config.yaml
num_hidden_layers: 10
intermediate_size: 1024
vocab_size: 2048
norm_eps: 1e-05
qk_norm: false
beta1: 0.9
decay_shape: "linear"
final_lr_fraction: 0.0
MLP neurons of a small language model. Each row is named by its layer, matrix (gate and up: input weights) and neuron, and shows model dimensions 176-367. Each number is 128 + 24 x the weight over its row's rms, rounded and kept within 0 to 255. Numbers have three digits each. A neuron's up and down rows have the sign that makes its largest values positive.
After each neuron's rows, "fires after" lists the tokens most often just before its 100 highest values on Wikipedia text that the model never trained on. A number after a token or word is its count.

L2.gate619:086139116105122136167107089132110139096123139136108103105133108106129094129116136157115147145135119131126121094118138149081104157128127124122122177145112148116155104124163111127117156138153148139109146141131104107109123118109158167162102149139117119110146117143133168093098138110159089159088112104158177152107112129138110113113114116129144076097153197110145097146147122130094135079110109151126117162175108162149119100110131171131147124161133128145144160133119155121118133133106107142157112165128124118155147114133135112145104114139125147150153147148150126097148110144122134113
L2.up619:128131100091122156147100132116093118166164167135112095117156140111073108111139143094147133097119145145114159128160121171091130155168150153107132107083155115186162147147119137150172163126149136093146107122178104142089114107175115151139136120100141116138079158160142145137157163148104123107137147164116106159161104082135161135156118116096118151130122135159127125093105150071157071173107174086170105115132140133123139090120106102116157110124137142123127143117125140153115102141140115141121119124139115106102122080110121169147081162149136133117112072119152124123143147103130099137
fires after: " " 78, "ef" 8, " (" 4

L2.gate334:134137135130139147110109118145103115122158091165135133119116131139138132130143130160141136186121137161121094181136120119126157100137145133153135123105103145153148095114129147155097153119146109131157118130149091148109155156150140163152148126132088127142114111154086098109104103152115114074080127109116110151162091124164087149120152107125137097077135115106139148151125131115134184125124136109158139161151144138153153147119175129149124145110123144126130152186172150084170108092175133099111148121084154143126117125124141147133123097098124098140118166100164161116142123140135153125
L2.up334:111112085119129139137132118173154146187157099160159144137116122138124178116148114115170130113177110120111167120095131130123142097117107135117143113123115127135139095105107103130137139137084115138158117112155133130146169154121115090169124081175130176156160118120131129142128180149140148096115098128144129119132128107135170073095155150174136131132080122129119108105145140111155129099090115144118136184097176121127137129097130143130099106169083154120106127159101138108130116116124159122110125172125093117147097123120169117089109114138152124099069109088120126117126106132109089142
fires after: " a" 67, "s" 11, " A" 6

L4.gate415:114116100149134141104162144133144124098131152137153107119116108105131116113106137102171139092145116133088127150088105071125079150132133126095136162138153112114129118142129115130122174105167092120159092088171118107121128119125119144126079083138158128153105083126158117107151182075130126156126095156121122171094110174143150145175135115099170131140151182193161163117117077102116092173141113119149099121164139139125155138102104185121071146102134133133104099115141118150128143124089122135111123104148145119188118120113134194114126153110167138107130152126113121103125175118157092150
L4.up415:114140173103139149147128130138072146106120154165079125165130146129114127165166136101112093111150136124132095142106135177122151137139108150162110107141124098127138144133151146119109101139101138113121106138146114071151130088125124152137117127181142103130149141149092167116126118150119123146140141138118123139124118125145152125076133152126142108119094162136132107123148124098129089118118131157128149109155139108136126102124147130104156123220132131131100117137159167109117091102122120163134122114149143118108097134122123146127153119152143153132137145085094138135095106077119135129
fires after: "il" 23, "ol" 15, "el" 12, "d" 8, "l" 7, "ar" 5

L4.gate901:120125129130156151144117135147136135117129130110150149114153148123099061107135073166133109131106100135126089198173155105121098185119123091098138133166142151134141121141147081088136167133152156126121138130089095116154162118126109175136145072129149090121120137160155113133138119117150108104121117137131130110145124146117116115106139128105120101123094124143113136113114125054113100088158111156114161155145158126116148145124135150156126150140126132125117130103155118134092161114157119143171127145113119134178124110140108113135136128102108137155143139096138109086156173120053164123
L4.up901:141142117096172096135131123183129147171127095108111163168128136127093110153154138116095099133098168136151110118108136160172133157122129169118152143145129119152095145137133132128160153142124082132159118139072139091134095095126099156143100099091158084097134129147151128151142198148168102107131105126181145119121094099117128121101080114134142141137135114122134175138097111109103123124143099142053120095113158132139164108139120121141093138096161060111115114152170111155091149110152126164147103112159150114187135136145113099105108161132154131184108152152137152126118160153103105166
fires after: "," 55, "." 8, "s" 4

L5.gate391:125132096144156127090145145102150155111152165167136071118136109136135150111127110168148132162144099146140112140153162104115123158140154149136132135104124163102172155129157112105161123095098124112093153143165109147084126126135125126137152110150142120138157061148153133080136151146149146101107140139129109149164126107090124096132186055162150149117104146085099159116115118117171084125172069156152115153120163107155141109140163098139094153147112128129143090135128152133130130140133126108094149152127098109129155140133137138105158139094113178120136127103129158091138137172126142104
L5.up391:129125095115102087126137140144098153130112126115120173139116139121098135141136147130084086091170142106112145098127101174158117109125093142105104126150132136167086130054166137095153169154113127131151093129145168133106131119129103142141096091137115137106103176122117122115137140127146068139081123096165110166103143144172118160125116119120079178136116114116113131084154118120194124128145114105142146109148141113152102179134138169128113164145176122117155125107131113134145111139159145129167119135132140105126107143110120126162104120085095143138090092143152170135125123124121077130
fires after: "s" 44, "36" 6, " (" 4

L5.gate657:125134163133111153131148124124104127140118156128082112119092108128169170124097169157108106144130090115094108161140140129137143158170120157121127116132114126137114164116189104127149093109145121134160149102122096109114122139157170130162135100127126133126109110127136127111105142108166090129087146111089166133136134120176089150129139111132161149103100154130122141132115165122136131118094098125178119126132077117130138110126142159156159143144137123089114146113128138143136072096139130099103085151128127137129135166109087152100156132137106128115115095125163140165142141109162095126
L5.up657:154160110128131169138131095147103097131132117144061115131176122101141162162145127145099136124175143123066142073130156111126108142114107114114167120149122104158119121137149172107106132140133158137160079168125108127155185143138128123146138065144127123117135126128141090139138129119178166075157114107107122090160107169179125144129127129141135101125132163138098141131104146127119125118093133128119143152142152138096162131146118171161112167120121118106097112142166149166108159137143086137145142126102131097159136127128159141154113108120110092147110108120107073114162098179080091118
fires after: "s" 26, " T" 13, "p" 9, "im" 8, "t" 7, " m" 4

L4.gate608:108123104104126126109148113125137146103125145156127123155127131081103111109135121144095098119125151197127107122115145144114114117156120146112143094110111138134122107077105169157125103154081130123157155098147105140109110105118125136112126123141143111127176144125120115125176105154148097098143156146122129156129116152129071104146149162130110185146132128156164162118126135143128154145163125094090110105147170135152163180101124092099133128108155165101113142116147115136128150077126137131158112163155102174119157132116138078125145175126121091160110168116142107098187100089114128093
L4.up608:169177133139086112129160114120115101155152083120133122155109145123150131116112161137113113115128155130129107138095118137098155134128174149142155146091106138169131112112122080122130135138117135124161127113172093141124117115087160144141074143126158102127116128114170125130110101129151161091156120089076138133140131119135121156154133145145158150138088157113123138101140168171127098199106131113108139149134144180096078120143152127146152099149140078106092123120129133157146148132079118117136118106156141064130161142129104121133103110151143123112108116117150112203120130171161148123
fires after: "\n" 54, " " 45

L2.gate776:113106112131170133122086166124164135137120140155118117145163068139106124085088111095104126105094176125122133143110149183130127114100156119108146100163121132116134133142129141093158122133111105102127151153117134129166117146086136152137174165144182115178138111116123110155130134121128111091119139106142154112120157124171133090147145138118122115131109126122055129145097106115140121097122108122143141190123165128086107103114128111136081148114131142129158142097127108073194122115124132130149112110129140142170157095123135149101137145141126154111144151118074119113151138150098153121
L2.up776:107156113152107110095144164140123139133151150160104121121107135098113127110164117148110126160113116121101142129166097162117125135125104142081138126128108072117122108130130155120114128156113131106112120139102170146126148096120109136152156123132110137136144140131118105134116111163111154145095135122093150118100123145158093135147099117132144097148158155098133105130140123120157088133164133145152160148142114156109136134156160121165114142149153130088107098090127192081133105113137113146105138126115134183101158109195113099094133114156167129180105148115104101107173149141120180148
fires after: " a" 26, " A" 23, " co" 12, " Co" 8, " He" 7, " Ha" 6

L4.gate765:125147089102122081111129152179156111100163095113160085159152107136145164128093113089112126156098133119149114168113145147116125119078138112102107098122123168114138127140093134125154096139119140117124128141138179106091093130128112188151114109094116082106155134099170143145165117125155108135139131084142117119113129141104135151076111128134121115145100162123151084173079133076142107139147103160152120146136158143067149115132136141148083154129102144111132119159133142112126133123108125142139136096116161131133170118110105136157173130124132156166111147140126129147142110157125117136
L4.up765:152164118147132144137154154185104111105105107109160128106116128130118146109130133111125103141112142131124118123151121127147130135078143128081152107123131134147128137115149125155115103124116109156148142121168171151093109151113125133135146115093129110095129117118154141092171143105094151145118126078175126120109114165117129109131091134149133080126109114105109107149129082093151148133187098117115186106093094141125153120116137173164144114133126121126144134152156178108141117135151148119111106089111067129127168118171128080119149108146127112134127093121158118145109110115112098139
fires after: " part" 25, "ron" 9, "e" 6, "no" 4, "mo" 4, "at" 4

L5.gate541:133162128132131132116124123092100101145134138119114165124110094120126117090165085111157156129132120156115145117114115193140102156149134125137154166097113122151146119124158121131115107173174149171104106127147127094110132171144087130156116108124103131143099136135147116139097099097155101160151151133099124142164144119095116153130136115105069157101130111119079123172167148130143131114100135150125203126102120109101146105133116135142120100109161168148066119117124134170114145113164142125065109135094115133137095154095116121135088153126120108106121140096135153103162139115134113160
L5.up541:150106077118090153091134129110067146164124122131125151148140145159118137144129122184074137138121112124073123110137119108129085137104124130134112126047143087154127083135092172133127155087086112137154091121146129123144154136121131129138160147112145130115125129104136135150083131104128152098081136114122142163115129160163148119152088101150107087151143125141152137122116163120083128110122095170131105119154167109143111131120148141144136100107119167121145126106126145148143095127105112107156129103145113125138135118124133146162092147138121149136150134109091144155138133122103121113
fires after: " |" 81, " Sp" 4

L4.gate952:107087190141116159131154136168150104112150143140143105138116144148106136125140163121140101132125159115117106096177110142100116105126114092130169089153131147119089161129105131133159124162141124167121140149123106159188142107118132101102148136142098127135175159131153141130106147148155099124140143156138127110141106138153115081125102093153095105156106138176157144100139099119174110076134123125134129098143109119095122098099132146091155145128094131134123087132119151133118095146086141150116110144116088146135111174126106159118128147095128109116104150156106102128118122137100096080
L4.up952:176132121123111130091136126162130123134110093121093120123106106100095117144129130135148115100125098111130128119153130143102098080124135110113131159125094183144120075171132119144140120169125184123156132106128144112137148154125135147171164080184151119114152174135117103118120110125131122132128110115131144126102116159160099149088146165091122126083130123127097123113117103135115105145152133095131166123142118108103139155076080188126094115093111119153113105120075104110144105153168089114125144145130164134074073151139082110088122122131129157148135110104112129128157121141159116204
fires after: "-" 56, "'" 13, "on" 4, "u" 4

L2.gate9:161137155127099140143123150110143120114151162148148100129115141077134164127109137097111136108115153147145105161125153080130071130133116121143122171170114113106153114110119123108155119179132149119129156160138098115172121114146122131189138140154113119170113118119111120140159122126119147104111119146120105150064128164115134159152109148149155146125087130118154139089152097146087075122156156116093131118141102147101154132135126091161121099205117141114131135127101108143119119120124108152153128144114150129095154151141128111094152144115093143158111113159115138121137121105103141066
L2.up9:130097099181144098118118129137184133111163117122137122141159109139148129132137120169138117145150133100124137143137141106146135111082141105174171125138130097147187139126130158081121099110143171104139126145132173111118119141146150152143167135137097114155103161116121134105138156101123169096114142121131127116105150112097129129103108142144168148142123147113131129111109123071181141133155146140136146134157115150117119090104140149130138117110159088123168102100123112117135083139114118076156139095159173183154136100139131120134106193160100118138139157115090140135129182124126147109
fires after: " " 37, " co" 20

L4.gate905:122126129096119166106091139112182159174157134142156129121084126134139156129142107080161100122109136121109098127087124068088142117146124112144122142126122135084130114115157135145112155117147106135084129117111128124099149127134156168115130138128139091134133099138165158081104159178173079130106124142181140147169144124114141069121140135135127171120052130071125098129131142098180130150153143123143133090108107127162151116143155136096127122163130126127121089152137139190109161145129110124099116113132104140120134132062162139123148148095129131119136143086161105147157095154122114147
L4.up905:157167124141139113101096150104179080141136169118092114147120156150111128162124139132166117113123141112117148106116160115135110138135151098146117140102110107146088137143135104084125167136100142081141138111111142099129096151108144134140132121166107159133092152105144135129116125131128090114111179126120148085112137116176114111142153138103131124094099167145135094119104089126127144130178112128125114143109106141132122139138105148122109176118165109119129130118170133124183165131132118107111086070144066123102116114130161156134130146163113180144101169133155120121128152090149133135
fires after: "ho" 29, " su" 22, "s" 11, "ri" 5, "im" 4

L2.gate257:191113134112119134148139146137115142141072146124088118136123164122124157097119158129120147156111135138126131149133134097119145149109145084132137137117095127113133127132114129145116129114141132139117163119134136123142134131135160131121137133118121102119154157091137168124176131060139137162149145142153099108144094131106156096147097121146161156106122148134135137107108139128169111126100144110153117138115144109132110105130157114097111140097130104101184128142081138116109126118129124102123171098128156146129109114121100160136100198169146127122120104064144140113141105116075091130
L2.up257:142077111129098122103136114107102141133127123140157116192087152086130063097093097128129132115151168105143114105136142159146101151137163108108135156121131141139127159173142113098127141119120121149176144124118107079132109078116128127126141091118150136111188119166156122142137095127161135110129147134118132105136139108157154148128192093121076142114110108110094113177120123184139122151147131117133127087135131111098101152100133147112124187111129080122145199128144151161105134138133118128111135116126179118110108164146131128127095128153154135133144130088121146089127097176124107180
fires after: " comp" 45, "app" 12, "et" 11, "e" 4, " imp" 4, "ce" 4

L2.gate593:116144122144092144156140151118169110140155126101151130105141157143108132116128166127114138208104136079159100167125139148172159142162140116088107177125118136149173139079095136122131123117110110154155158183124129144123120118117166137145094140124165136127094121144127128180123130086094097118100141150130125117082120104124166110121129168092152158123084156131205144168137068103106128159125156151137131121132125141138116114111113153135105165100167108165164137112151080128119146140077120113115133114158077126134147129139085118132103165126116104148135150152123131088120109130099136095
L2.up593:076177125141157153115074125132172135063095189112136122141173115134133141120129115125115130101118094111156125119076106155130128111143086173113116112138100102111148123121106107140148146144122095116101158165113121153134140131148102119126085087162155134151094156145108119148109102106100105110112131107142182091083150139165137138134111084142092152156103150148110105121167136166094164111112148136112138148111150116135111127081092157132130111148141135184118120130135101155162148118147133126140134155166126104171144142109150152100125120148154145103142103119156144100133079185156121111
fires after: "th" 52, " Th" 20, " North" 5, "w" 4, "le" 4

L5.gate776:113108153156091106148131141098142125140119095173138141087117117143135141083139115143097129119109122120144105118156147123088156143132098090059122160135121149143120128074127124131126111144118132117091135117162106136120133089091093118136092139145165171177127130122088116137103111116119102122101158103123138120092131142152130120148112102150103134137096113110158150106119128176126107168108099091110149124157091150119130149140130117113094122118121143088091122162104142135120098106142153152143121132115114107105128119151123138082121128096126118129098145150179173118108085136140145131
L5.up776:126118184158152148147098137117157106080128128112140112134150123097153110112100112106143108113122144127143104084133155186142114146132130131119117058149068092111154153123134157144120144150123098114103123153105140167153107102119165105070122151112107137137138138127165157124104156154114112148166154119152118136162145118115116163109110102148150095171134129142099139087117137135139127101150132107130097147147146132146127141150141152103152119122096193161116070109075082153159141143135155122143114151141124169135162112114105069109113089086133152094120094187159120121101148161108089131
fires after: " " 20, " was" 7, " pro" 7, " re" 6, " to" 6, "-" 6

L2.gate459:109131104093142138151143163170121133137089140148120120134138146182124138092113139116112122134109115116136148140083125160096137150135099105113111108154111073118121103107116112113128113139113149078137132138115109197136144147106117115149115124157121139105130071119142162103114110154098100134108142109128164083093151146128114147114113119144135169093138109137120167131135112071143112101119149142115115113107100138098130131125101115134165121135175128139149115145116109114138162147154150163115123081122080121110141171130155159093126138133124154133117148108113110111139134123145164115
L2.up459:185099124136138121120152123163155104139134153095133129150129105135102105131100135120135114112092123163174113179128149142119112132171096114082170128162111099134123136123101156107132124164138150103131147111129150094145136101142100129126109148190154121134096137139123100125095140153126099112123151164146171120122121130109111119103129138145131166143136094191114120153166158130115066107139127101122158158111110135098108106128105113138141125114138135123152097103141133152176127133157098104123126123113118117165181134157148138131117162099138117179100136166104103101110123081118156077
fires after: "o" 19, "ra" 10, "ga" 8, " He" 6, " La" 6, "to" 5

L2.gate530:128099095121115111093173112136114138100147156071167105109123112107141162140073132110132113085145153093114142123142141151104104120124130123127164100128111099126144140165189114120171117143134071161107132145169129071118168123147126151180092133125096110148107070170125147120090123152158128155103106095104135123177144169144155107118088162160087113146115104158107138138111106137106158102127134123148126139146096118124183112118124160068137162138166167123129137132140113143092180113119136096135139147107138125139163152102110142132134138117084125096159118138124105072147159130124138134
L2.up530:148120121152115136105121112150093154137130144129091115135128111130125139099133094156119131118137127107108094169161138142146119066119138137105130123109189175112153129147101122146098120087098112113119175100152164150109148146118160089118140151101131144165105110108107176135088109104138123135157146159161156124135127165105088133120074165105115111147193094144131109098142152129105127126126166117115115150140121116143091074118152149154158122108167131134137159104113071105147134098168134115117103138120120109122153146118103146107119167158126121126131131125157109145134145170159136115
fires after: " de" 34, "," 18, "n" 8, "b" 6, "T" 4, " |" 4

L2.gate434:178135115124111138104112125145140114078134092156118088152163078134117192123138105101129108100130111124147107117115117128100126127135117124097144109118135140174142116145077124129126123139086117178139143120108113131117167117173149173089125127141092150112137121120145131127101100114162109107134127145103085153173136125146151113110165154189162101115119152132142111117121132121124162143134139149102123114162139053133113111129170144168130099160083190151117142156132136094143104074155095100105121118104118109158105126170174105146143106110132084134107103154113139123116092199137121128
L2.up434:101132102083125112083146140208139125082151154160138142140144148146134128116136130096118145079118134155140122136156103108108146150155114130126164095172138163127139109117097126127139136152140083132099099140139097132138169134111102117156135077130137158187162090114132062136134100116124122127122127166135100106170166123118167123141130139138155109111131094134101111118084163137124133111130068126196099108127114109155152119123154111152129145189135184112130120164135134095113150103155119116123155162147144125131096140129097138117080176117127151162118126126139145060142088101162121153
fires after: "th" 18, "y" 11, " a" 9, "ham" 8, " A" 7, "er" 5

L2.gate848:137114098121143136096114188149111138118157126142147129116147108139145127114076104140124136130119112108146103188137072182110149120105073098160158128145091122159099126143123115107140113128121137142114132110109127120121115103090113167140067143133146170137079095120141103155118142105118135112098122135124156151113123141194150099142135146143107100166089153114161114144161151130091126124129140141107168136130170114134160144145097146146109150099109136150108073146142128132166162126128164100105132145105094117111115132141132133133125142130158150113130112113131132099142069119121164131
L2.up848:113113162104126149153128188134094101149138139115114170155097127174122106144133107138099135115116124137130159124107112128067149114073087141095105109143131098165133098100135176114156130160154160163116168165143111125094135105150096121152124136108148117106150146172153193127071121107161150113118106144113101094167107096138130097155151145139109092145112101086132099140168139094149096131129161131133191132140131084107117142126147102178153135131125167135140140075117099089117135155127128136146125139123104137146148106135133120151136143146112090141117144096136103111156112121055161119
fires after: " Y" 14, "ha" 9, " Ha" 8, "H" 8, " He" 7, " Wa" 6

L4.gate670:121171125110127139152122133119131136099165110107140138118110121130142122128110126127101155134083109105161078116118087097106161097136183093125106136097096144144125145132132095115144175160150124132125158090133074099082147137170123153170066115135161102120142114159134137105096120107113096145108153080102139107153113119124161129119147130141158123071115117082177155169169116122138127147144106106167128136121159115135149126126147148113128147118134075131148101137130103157134140139133107102160152156109112119155076156114093138148125124112190135108134122105108116074167138105194110135
L4.up670:126118110145127138090104121158143127157126110107096178152144120110153143119078077162098098124130183115137170125112179144096154124101109110097086115158152124105142138124128114146081107124146129102159167134066119145102112159151125113186149080130135133139115084123119123094169124159154142103105115121119117139103143145126088098144136101118153122107109102112134099160114134140176129190137130139143113139154160114053107150120114092145163100132125097140138100142092151101154132145122184096160119108141148109112122121177170113134102123109096170112117131160142144111135136145162144127
fires after: "en" 18, "n" 11, " p" 11, " P" 7, "er" 6, "s" 5

L5.gate295:106137112096139124092147169128166116093131127156110154097156138132106183115100120088159108115108107068113121092088163133128089164130080107152137168149113163134120121126069147098112170140123123135135133134152080121130129165158116136127118099129126159130112116130178095083134152161156100139151131112121116116111140116142116088124113128148140158152150161136151159103112111130043138139169126137160128146091147136117099137146101110140075150136111126123158113135128118131109126122114133105097150129123118121119156080142162112067147134129165137099142142167144118104131117101121099101
L5.up295:122138119120080136128119089147079135109161135099125092179149112113123099094129171132125133163100122123124032119123161115131075117128115114152134171144143111173142122105118161125093138135171121165191102142095149067146092140182127130155107077145122117079142150141179097117078129142136144123145119059134116117102136135133106150105166084130117151129104137114156102162136117147133147138122128154146171151124169125106117154110123174154122108119157083123055153137129129157115110130136123111109139108096130136152106155140131134139145134135131131132155136134116154137106134097128171112
fires after: "s" 32, "b" 6, "il" 5, "ar" 4, " S" 4, " f" 4

L2.gate255:120153143145141124135192125095114113106144110123114109132148147113129111118097095145132134133122128114095138145141127122091105114117095147103131137111155129131143163107129118135108151159165127098074153113130099089133122124120152135148070126110118132138143128135143156146128126084132099152142146143139154136118074120079097143160116168148133144104138168123151130112117111125115128162137154103145079168131059118119087118100145135127149164095149142163158151148089165136101130062131077118128171084098162150125141151132089124148136173166126103147165111113101106113127112131124119111
L2.up255:149123072096121131096115119139146135151166138110127108164105130133147115110119129132129131160135141099121159132105131104103071166106169109081130118187175099135181135147089122126141136103089118143136095138135165122119131092158147109144146141086111125112103125174124125106149161156137147144121166118183097128110096102125151110124123117140102104124159156107150101103114131133138159148164134134141109137160162155124116142094133134124117131112171098154111097113164137133169155142104100153164126126180125183115141101111126126151158183141113141103163138156130099122112148162133121093
fires after: " " 80, " T" 7, " J" 4

L2.gate351:076149099147135174139150120119112097120167138119142131095107094138097120147106107158124144118153110115124126132120126142131164135109135151113161142119111165150137146105142094105141175156133130164111168124125103148125132145140121138159145123094135139164114107156118140087113109134153129111083126109102165104144138116127130140078091120161127161143143133141142142149142127135129151123118159160077171130183069139121137149112152118171120103128143136139120103125064121110062133106117124110098140133122126168109119165107116104095153102124149100121119098098152111132176145067141149151
L2.up351:142137141157115161146148099125116140147100127125111100166108165156118156120147153157115126140148127138135091129099152107095159133097146136129110099102145114107155141141136129156105143136119127092127147105120125126091162150134138102163146130153160141133130132160131117133171103170142089140128121167122136114127133114114106136078136106130112116121129135126087143151098144150157132119114162104138131134118113145104131086154172097181130149144152101179125138131102144119171119117128109136154107130099139115151094112127146108127158172133193119082109154181087148111116152133122095157
fires after: "ch" 20, "n" 16, "pi" 12, "ep" 7, "en" 7, " Th" 5

L2.gate158:144119105131128186143135157154136082110130127100172058129144106115152138134134094140117106104117094141153139096171188153145132118089142091123165118136140151140173121121130165145113125138155102132112142099177122094096113117144082171125135119133140141163107129170106141104151058150176085145148112139115150151176127149134126090147111098107127160133142129132188124122127142140127088131129096084118144119174111128118092131163139149108124177142161155137131119110144132109115107126177116096158170186159164092112167159118128101121128151111150124116101169186138138114171097113114124113
L2.up158:117147160153152128074128147110121112120118113124120105149127145143123123085086123091137145121096128110178104189127129135139111079136149121105144125130099143148119127109106148118120145159105110089112106154169116156135156103126160127137085138164140186091142132145142143139100143122147121119140110124107154122104136108132127083138110118155099137147102184162105163161117165109113114172160141111128160129116112148113105104099134141145126104147127104106121101106136174153090149121114161110127137124142084129143147127130132131102189119122129111105079168138099099110119106131127140053
fires after: "\n" 75, "us" 5, " species" 4

L2.gate911:106151143136146127132168189089115146126107159137125118105095139122120126133120157125121161120126128135108092151145146176109125136126100172131127134143141141150123124106130130144157162154109131108125139084119104146137115131136088152135130176162119146121132139153152145105127170166129148116113134138165112130111092097160133123150109164153119130101135104141126169137115120132125106116145112103117138160153143125160112132144163085171079138159115158133107091105123149108131138123144118126116115108083107094131143122130169180108130127111164131159103142114089107093193149082140112161
L2.up911:126093147097147125115118149167135106152150093152129158129116121136107086119109112140141137162113115125122140105109148134169183123125116169179185128110118143161142147120152105158151172148124110088154108133114146145160139124111152121138154142102155137157169116154154139113089128155100156090085127155125104148167115122105105133153144145144104152149112142120076152131095098111104133115175124112098111094102133124086111155093114097130087129154129099083128122128134131189146124095110131165126112144124162148163105108137159139126118116101095120152145119123144103156128162132099121122
fires after: " Ra" 36, "ra" 9, " re" 8, " pa" 7, " lo" 6, "P" 5

L5.gate465:092119107161108148111077117100133180136120118102139134096138128089155166110092180157135117114130178100142108118096143160118110123139110063104152132149133138102184111152120141121147108121095112154127140110132143174094157119111117107112112125141127127128108108142111161103170109105124106157099146138102115095097148129127128117099114117144154143122111133061134158129163162107096184099154129150102100107142091144132113126128143160147090134143130117131149122134126118106115114136121162120096100100116168129143142171146148117108211170119167115133152133175048134110125122144106103116
L5.up465:189130095095117132117129106140124150157131144090098093143134111132115113127108143150067102102139169118135165110126115127159106145101092117109101163118125121132112086135152122187174138127132128130134107131125100151159107150112105158188135146132138144109117135114133111139129126147150095154099177084141167121149138119137107124134097115141156104136118142144128101095138120126101085102117143099175102148143132129112128102094152157150105125167158116143121089093128146153132126131147115132131123146165157136107086173102141187124119124095080136135124114147089174155165120156149080081
fires after: " " 34, "ga" 9, " (" 6, "lo" 4

L5.gate69:121149146105160135117092124142113085108116175114118134103140138135116190117138139151092099138106145112121115132120136180124129147116107091135115161153126132100138161110114102132124144129113137146145141138119127103123107109131153124110096112127105133093129110134137136140148134119142098155128144103097199158146121102139161114180133132156126182113096117147148121181132086121102127109130124144114101144108119116151140151121104131153149097134106130097096109127186153131144126113146173151122138108098102107126079112131122156121143130075116113148162094140090116126118118132114141145
L5.up69:120116156127128161141097161109119157119096154094168126094108139130109133074154111126149179174126114109150131113154130128133140085149126125145096141099111109144110123157115148163094119151117146118131117104099104138153135125131135111101140114149126134113106119155104133135112123074087101139139089165156147161107130160111124110171130164098115133149098102125112107116142160157106129097127095149105155120128143117142066136133093149106112132125134154172121090136155129143153131148133172110128149143172097101136139118105115090161090145149103115121128147145145119148068132132128114115
fires after: " South" 16, " North" 9, "ell" 7, " north" 7, "le" 6, " Go" 5

L2.gate426:141161159113082150129097101166086146140127108141141067139133108104142107124055158127113144099148141164109091139112162128124086134136120121129179172119133154141144124125127111111128152125089122094143141121163085112154171134144159156163129143156118144145129066173099145120157157141102123131116084093147155142157121105147111150146122123153127138072169099105119172147108106144098108115166106128161145120128113136145134123062119150148088162081124109134139112099134120115161140094181116109148081119109142119096120148137113145125132121121131086116120110100094116143116145151144127094
L2.up426:150138095153209134157156130108151152124101163131118104147122131122092123146097147111140148135122137129146137120095124128125173115130148150142136132103138130150114135130077121120171105103129112138128121123168142110159144120128149120132132142093132141140110099133106143123131114124161105126113174084136109145129128128146158074125120100092138142135126138128118105137096128120091094116135094127098121137097137125090143114111102111124097115069163115137113125126161114113115152101105118151113159189152127107119130150052139196100139177132136138099095100129107134139163133080137081080
fires after: "te" 21, "ur" 17, "t" 16, "s" 10, "u" 7, "ta" 7

L4.gate600:149134116084132118085152070131142108150124127120117138156159124125122099113119138128127104097112173116166138133124130148116116145143105134099155130156136155143146132132154120127144122094115135132116112121127115120149155082123140158152124128135114123139136077098118085115118123113178128118094130126105123137163138172106145106115132124098131083114094162133142089158077140128108108142151095109100126150138143128193121132127148158119093133135149117106101129141143130142090123140117136143156095129135117185163132103156200182116129108103141120145092136147143137118171146142134131145
L4.up600:140116120156092093109122160150141155140093122149129113097133141129142161134148096143144097141062155143135116112116161139112143133116137113128105156104106119144117113168150151175091152133127139126123093123122112140099124137143086153096150122116092145161120090112184095124140147078135101154093112190125119135125156141141095112142114139146110165131152163120121159126131097137133142152141087110154121089086131132183130095127157091147141106135152133079134121150142172129107132067103153112149131131116090116171164153089125081113153114118143126136163104180104146141129139127161157153
fires after: "com" 24, "ad" 24, " Com" 15, " ex" 9, "p" 5

L2.gate857:118148130141112137146127128099094088111136101098090131095086112123154164103092099095109152125075156110136143192157150159112141114095134144125192122170166146086093127115156116161143166147153153112119164120118083137115125150106123136153078148110111099123133113165089157169125119075124117154092096102123147146128123150146101126139117164136127115126118147136127142092124143112116114148117132136149126169121094139137113093125125149145146131161129151101136108178100123120104155126116120161122139085132125134146145143083117105097138118183111117135146124142113118118107160111149170160
L2.up857:129119098115129119129129120169134126089109113133125160167114109136120121108136169084130171098151174128093125105138092083117128095137074116188171127097127101145120120101166102109123109151165122102129110150140127119134132164141147148111167167126116139150145105146122151113151136118121130137122131126106087135101137103166166114094130160125096101122126112121119141092115150094133138100116134134163114130145106132129122115147100105139182143113164094141124103114126107156122088134161144133116124130134114148111086115159138140122150120129108118155146170079118139120137149116143118135
fires after: " " 35, "n" 17, "le" 11, "ran" 8, "ur" 4

L2.gate925:140115131108122103122086135102095157119114156153080126084119133120125163138097165101145104183145175118095129126153141138140139126137147095061112142188101133134150111099197116116099146123129147092123074149155112127135129133156113121172109116118139154152119101150133115101150159111104117130140116097101117115114089146109104164144118113124141087131117129123135143128139077110164145149073112077146125138133128128134149127132125087145092110133143110095102145143145156103137144163143144157119150076112121099116175123123133120131125121187114145140144143142150136100124128104078150166
L2.up925:157131099110149133117096122079123144099132171062104107105172119099186135120147115151115089133110143176094153156121095171108141133150173105125107104153131135128131131117128128108121071099127153151104104114125112121170074123127094093095123135126091165109148124094102137113131119144112125138125111098163124088163106134143097108118120136125119142149121126129103166147101113141086121161124123139115139137140142119101131128159159100157123109142176131140129153167123087047136146108131146092147104098132135091092140145105112130121107118113140151083108111163116103109163121111144103147
fires after: " " 23, "ve" 10, "com" 6, " pro" 6, "re" 5